config.yaml
d_model: 384
norm: "rmsnorm"
positions: "rope"
init_std_qkv: 0.0223
seq_len: 512
MLP neurons of a small language model. Each row is named by its layer, matrix (gate and up: input weights) and neuron, and shows model dimensions 48-239. Each number is 500 + 25 x the weight over its row's rms, rounded and kept within 0 to 999. Numbers have three digits each. A neuron's up and down rows have the sign that makes its largest values positive.
After each neuron's rows, "fires after" lists the tokens most often just before its 100 highest values on Wikipedia text that the model never trained on; "fires on" lists the tokens most often at its 100 highest values on Wikipedia text that the model never trained on. A number after a token or word is its count.

L4.gate531:470498513525491484532443521529516516497523485495500514513507519508517472535490525493489463456502494484551492494504509513515546498490507526479507503529505513543507513476467511472497498518497503472451523487491465461530518543443535558498496523475491503507477431489455482482486519483517505453499463462517536481472447505456488480496498512473496512492503507531493492530498495498493517493480470488546522501501427545508493486493513500507499484509506495508510480492476548535525439474493472508502487522538493514472456513486526528529510483451485523487517454484480512502495476527441483459
L4.up531:479549533426514521479523471522499495519500487499518473547489531493503488528535503478497484474513495537517474483454515490546478489464491500488543493502502476499485521499538535451476503479524487528511480459470493536485512510460490507488520463482504484506503473488511499466519465504497457473500521490471517491505495485528463493518495494487505520452444529491542526505490454478498517519558521536460514431509530510483519510504518489467495540519543536456505516496517485495491491495451488514475540508520459500476507510524483513547506489560493516501427516473482508500534512505498539499
fires after: " |" 70, ";" 9
fires on: " 0" 24, " 9" 12, " /" 10, " 5" 9, " 6" 7, " 1" 7

L7.gate241:481447508529478544466533457504473502507535520495525512501502552510530514548503516505483507479508500530481454539492506496513475493463547445476482512500522468504519542538496482505514513511516507509506513517524474495444500526445523519465481504496490485543517507509540487497515564494485502453472496498488502555479463572535512516500488556516480487513503535496521482462509550498499522460513521500556512479550505476514485533470510490476522478486500535504511457475479461505488468478494530465517502520459472471527508529444483483537484505494475455508471531488518468467502510487481478516
L7.up241:516505509517484489532454495479486560491536512519492498491531484478508512492488471449504533514498491541523487492540519522505492545508467491530459525495543499516534488527500519495499487520535482496488508522494504472540482517504512455532521495465474513512526493487433463504478508489538514476446514500525493488524498500511503515509524479485504502515535481511544485510483535468469518505501491511481475471460494505495531540522493499486522502530482475477499471482511462478462476524466475484545432459478487469527525475551552474535463552493454512551487500453475502507510497474509537477
fires after: "te" 16, " in" 14, "d" 12, " con" 7, "s" 7, "li" 5
fires on: "f" 32, "mp" 20, "id" 11, "equ" 8, "vo" 4

L6.gate983:500518488522550468553540524464522492491467531486482500456530525519522522559468506451479508509508501489504511513494524495484538502490464479495504470480497479474450537504512518481515513513497500498439473535479521502537547469531435461523489528462501465488472533521491489544489501482529488505510513521468514476503526520478498505501484488460498497531497521500514509532475554491488488507505469525490469500458527540479494495534525493513489494516505485492476484505462477459508496498490471475513516482497516483520517487516475473534533488502495477493538478494533533502526477494526505472
L6.up983:514477486493514513487518522528534535516528521502499485499481478504490499504533487523495486473496473556455507470481475478487529528548524502468465498468532490527516484471519504534475509506508526476522500529539453520469478520513464510503512502524490470491500455478483461536527504485483504468506496460530527489488515508529445535490495482485473503512437494514503528500506483517505493496496496457465535497512483525510499489514527472539499548497483513511476489447464506488543525496473537498534513508493494530491489506496534486565520529458452496483511530522520518475479561491551449501
fires after: "\n" 28, ":" 8, " ex" 8, "==" 6, "s" 5
fires on: "\n" 54, "amp" 8, "ric" 4, " All" 4

L9.gate280:464519517494464496519464482481512500489516506490504506512490493531517475553507501501520478532494510522512475488465551480560484516513490471480512487518502515528417504526449519532529510529505538520532466505509487493469507496463555542501465493503498495501523495453487478520549529477524523509462522488503501503528467505502511555534448549501535527493532498489482435494515474455483535500529527524479518464515447510511531502481523489515509535531508492473520484465485485461500517524514489538478483466499503464545506513546506518484534508508446479554512475487505504508471505534503499470
L9.up280:509488451490499525477512484558442518509466486551546502468523497564486456493460514495526535467524496511497482458512519503523458494496540508490529539501480474508509467481520465432523491506548507465533493487433498534485498466470504517512515485495531501512478496489505500482510505520501511494483513517500547532477500468454521462451487467498513500466474510455499536491513498512490471478510547504504463540500531472455519526448492466510529508504498471491490503506482478519487471517496498497460531500544505495511520484480507492489518514471491494498495464503473489545480507508460569496
fires after: ";" 32, " |" 30, " de" 9, " $" 7, "or" 5
fires on: " 1" 17, " 0" 14, " 4" 6, "d" 6, " 2" 6, "p" 6

L6.gate551:497512516478480441492539517476505492477518469511486524490479495483479524493507489497506485474474512527489512483510502457485498502512521502492514501543523511473491508462473521522534477508523502477485511500504489496477500524476468505508508465512501483546464509468496485473482538478480510522506468476476543506443448521475555508515466515490497507549554525509521528506497487510479523462498540498525505516482487440506520513532540497510520529524496496511523493514517491493463499462477486507507498522516543492540466515506517520482502504511504512492540454523467471514492550489520533486
L6.up551:514460510527462424517558487495516509510462479506514530522488466489491541519502490475516494475530519504483467525490477495471500481501498497524485524541512529484507465470532468537489533515513529487490536456519540498488512534512538496523489531542490514523507465513506462488476463485502463495519530541506511479490512509452523526483512483458508484508467489461516485475498511513515496498477477478487531544518519528463490500440489496514521500530502518512476522485537514458470452468472517495481529492574515450542542484481474521497488464523529537467500491525482458486496523536494502474
fires after: "A" 22, "." 20, " St" 8, "d" 8, " of" 4
fires on: " At" 32, "t" 19, "." 9, " at" 9, "ing" 8, "s" 7

L4.gate17:511486482506507447538531504509475496470562532537539503486520472508490522546547493490506504458511522519483553475511529511488499495526517482472491573520532544480479469487551507504485475478513493478523472455504480483462551506481496502496492524497538512513509463489509516501496455513509532485515505485506522503517500483478546500489486495466530501510528555527480506484481464557479499521522533510497547469516483475532507539515473472536482512505525505525453521525513505483496471498475483479512475534504516528471491487500544520502510505463514477437507510499550505506516514542475458548
L4.up17:520482487518546498469523461488481537474508449481498565556489535536476464521486490497455493475488488535467483465502492558501494567518514472475491473537519471487478522468552489489483469501514473477527437513485481491530499470507456478545513466507510540512506472476489460473440459496514491480465496499476491487463523527477508533509429488476533533499516490536482494489466475488510513492495466516504509471509449498482469510453470489549526517484519527508497555538500517505513514515488496486485498467481492482494506530477474497544484476523487503532476488548499480484513491456480506474
fires after: " (" 33, "\n" 19, "-" 15, " \"" 12
fires on: "M" 44, "K" 23, "S" 14, " P" 6, "R" 5, " K" 4

L9.gate318:438483524481499515507527494476476510455492492509500546525515480503512497516518550483506469509473487529453469484475486479510535530518463497497493535488484547480490528506511504483538481498443498454462478521478480534512467506473500515509472496528481475478524463506468494476517486486522508506496488504483530513494498542489462514467526523537511479495538535497493470477520511480507508484525516511470507494486526486562491479522555516467493486515491494497484469451453500469541511487467478508538457505535471457508523538498492496517482480501553505459527496540522484476491497486484540498
L9.up318:520486497468524547502546482557486521540482544526505498497483460511528500486475439524498496546541496487517539520516513491509494530544513511489513468522527501518477518524479500510490510507519512483462466528526517523463497490466466515510536476506531496512511504466431519497497505499508507493471510548552469495501474460470500510474494497484480461507554541485494519476494475509460529503480457464513507496488472499508539540447473513505481526478459537504496511529530470507498514480527463469459532501514506497495522478561514479502507466538466521465518517483500506475538491492501480532
fires after: "." 81
fires on: "\n" 83

L7.gate789:460545509512464519527503498471527507498470535511457566522461451512459534513495526468471505486492500505507538529533527502516500495521521499454546489478525470493470465481477509503510518474487514477503507471521470512520483508498497492521506452516507455534522541507512520506488512482528513500454473510443521487485476529465501529510442492465517549521516524486522469468516552477510474521538489545473482476535535493521496502483511465521508474482504492500511497529518480500480530501495506476497506518529492501495472509502515478514481528543500541484506506531461480519478505517482530494
L7.up789:494462538489534466507513499504488477505497482503541517484512529524471507486483465484496560463515520504565494525495535474542492462514470499491480536534524473534534475551477526508569548535540511516476557492497475495483492483532515540560522453497537487509491497520505507527506511465460499520491533509511541507463485481507498531482509479541543461496517490501538485474526458521501512546482540456506448511469485470529502496468532527466460514492492506512476495447512440533515498460534530455479489499504496524496485506484507487525520492544540477475517521493471500487494506549512547521
fires after: "." 80
fires on: "\n" 69, "\"" 15, "." 7, "===" 5

L4.gate218:453531471487490470516522489484474502516535492513513484464545501486493506528507475467472558522483514496489495484497546500523483485542487519516457526515461490480544498501541474451542516479551502512537557501484451493511500474519486520492505450513535497513543458504509483502527479505467552475468551452438495504500484516499516493475479473497514508512501509543481481534493470515503499486502487479499525516521493485523506516495478471509516479504503478493480477535510539508469475526504447522533524521515552498536450471471511527453542516480526491470508482437488507488497526494500484525
L4.up218:492470506509512499482519500526497502469524507432517511475531493468466442490469496493478538483494455476495494527549502532484474460531514497467497521483503530492485449467537520526502505545458462492463542514525503518498461497510497508539475486481503506572483487516490488502477495500463513505502507489484516521492494512483454500464531488491453482504505505544446532529484531502506490460507490527521477494545415527523504509504475481487507519561485499506540446525477491508497531520514485509501504470546510501464530498480516507512460478514501449486467493481470515474482486513475506466
fires after: "\n" 30, " \"" 14, "-" 14, " (" 12, "==" 7, "'" 6
fires on: "A" 97

L6.gate108:462495492498509487470534485518516528526454483526545486540506546452470511505496520487467472502515515483467497518504496501470456512488475476433516521478463492456483508552490541461505504529534486485522518540499543516501540551463491513498514507515490498518548523496518485512473536510486498500479479510481526497473470530513517536536472497466461523524527533460492474478527468494486495481521505475526477462486485486522530471469449516504491465475515448485504524506496509512471469505500513490507468492513496450498494507463488464519545518521447516519518498512504523460516483500463506457
L6.up108:550493468486451522507499512451489515506530538511531486465505520455505518508479479501496533486494530476514500485461509517539492540496463538553513523505478508517532495515532484539502511529533488504521498518484471482500497515494514481478525489511491516496514472476474520516455510478507556496502501499474483504477489500512497520553490525508519491520508482468540478495473486530548512495515534550497487528520526440488483531483514448545500523519526474488504503507462517487490541531470511526496532495485472501520557514510557528514492499494498502458515455518479461507475504463489512569
fires after: " " 36, "d" 8, " P" 7, " =" 4
fires on: "en" 15, "ent" 15, "ev" 11, "equ" 9, "id" 8

L8.gate91:539512492526514481539491532486517461457507491506499483548520483465499496505528503472531560459524479510519522487516492495490506479500492495545487476534493468485498487438492502499494473513477511515510498490456512495482480519441496526505512551504522492469474496522468449495489537518485491506503467474509535482514502491488460491497520520441482463514522533483473511508557542471528499487498474498525509408491528463502511485526500494477463495508555474461517540483497462518526482477499486486496483518489454488531473521509523472495532525492480470453497474516519508445475531482521484495
L8.up91:495486460492491506550489567479458523471518543509483533467470514453512476480519523473486488502493473507484497518488528522454503545506480530485479509535501483485490486514534522531463541500560494475534481496551475513480480559527488494481468514488498473504470526518473544535499505511511539484459513515530508510520492536490511503513505469524506483486512489504529494495467455519470482496513481534517532481499497532521466516542481481496470483474567462514488503508564524519450463493437479472515535506530510490537481471498502485494508519520488477545524555477483504470471530465504455531
fires after: "\n" 77, ":" 7
fires on: "\n" 79, " $" 4

L6.gate223:501533491492524504517515525476480491500541512519459502503491466465471493512526501464510506493529570530527512488520494461509490530523503553492525545473451483482497495507487504565537541484478499468488491490430485525513523510534500462506463513523501501491466489481550483513449479477513503534498520518459498480502508480472559519499495485478538460515484460514486496488487453509483494504546511547511469471509509494461492537435498462486466520513531506513519478510482462519528519484466479509505510510494496477505499499447482489427539526463481513515531514499525457510461487545525535526
L6.up223:520518461452518459498463493486479522525527497511508501542481503558499452538481481510472489507494484499487500553503496486456491500482543501484433496535518502501493473451454492492514514498480489525495524532495502512556490457511501482491503503505444472509464492482517488510512509479542489546489500506481503517487499515525483533461515481498498474531542478496514524483482504507520501524529484494514531498456479528500537484494513472511508492524474494486475470445486504517487496519520465482473474523483476515496537458489498487458474473523515478480517506480504510459472482463490474491
fires after: "\n" 30, "==" 16, "-" 8, " G" 4
fires on: "-" 20, "D" 18, "G" 14, " G" 10, " a" 8, "ga" 5

L9.gate584:503496521481435517498509514502514487512491483453514514508528470520522507515498518506494487482462490461492483464485494501539531517516476477439532541520479482559484526484468506472536443472500537525548459518509532485469520473458491479483486503522529470517470495494504509494487490511436480502480473492488495495495522499484506488533482510502478486514504496519499487506450490490488486486499492498462543474469510487515536485502493489489478503479473520511556477516458505496493531502515492530472548483474519527493528549489460503523467525493457479505495523542510529468502524508476525514
L9.up584:479460541463498506514521498503536499465511513476478468487550465534506466495489511502491521451516475515533477501488487501521553484521533486524525520508524475474497545541508561503519518470512448511459535506556488499474481526496471454491503528486514501480507476531513534471495495513486492474510472451492480527506479516419537531513469503481515462481523551506538530511460515492489501494494524488505531534497510484464474530501506517506523534456503483476492503554477515501492537499538481480496450510426479493505512467480526509512518470502491492466479526559519534509539475480532470528
fires after: "ro" 18, " cl" 12, "c" 8, " w" 6, "ine" 6
fires on: "s" 34, "ri" 14, "as" 13, "re" 12, "fe" 7

L7.gate899:458514448463501513506497545484451493457545485462513536474514483507510514470502503476428478483526500485489519529527444446524505523502480486470516496532521463476506490440484474486526468506499485458506493498478517469451505491491482491471540493476512497541464469566482543497543478504506531509523507524548518517526552485494454522507522506498513494516503464486525472529460501500476567492517552513478493516484504489540499511486523524513464507464469522467483509471514482495442514552508467464511471483466497527522516507479496478449451539526465478499544496490550496516520486538502502486
L7.up899:521499472484511573487503523487520474509488477449534514505520471504454504483518490518486518494513524526463508487520479448478510547497535525467516495511551468479523494466484519495499479486495484531516523530523523502508482523463480465520538451513539501485472486523501500500474508505501457522491535504472497468503490504483483506499472481519479452540499481506542514458504484498469476519525510522535529527520522496525501463526507510525537510468517508510504488484498500489509516475476510516508513479485501446491483478493539547520512516519497536534520566491529520476457520497464500522
fires after: "\n" 31, "===" 15, "==" 13, "ke" 5
fires on: "\n" 60, "ep" 5, "il" 4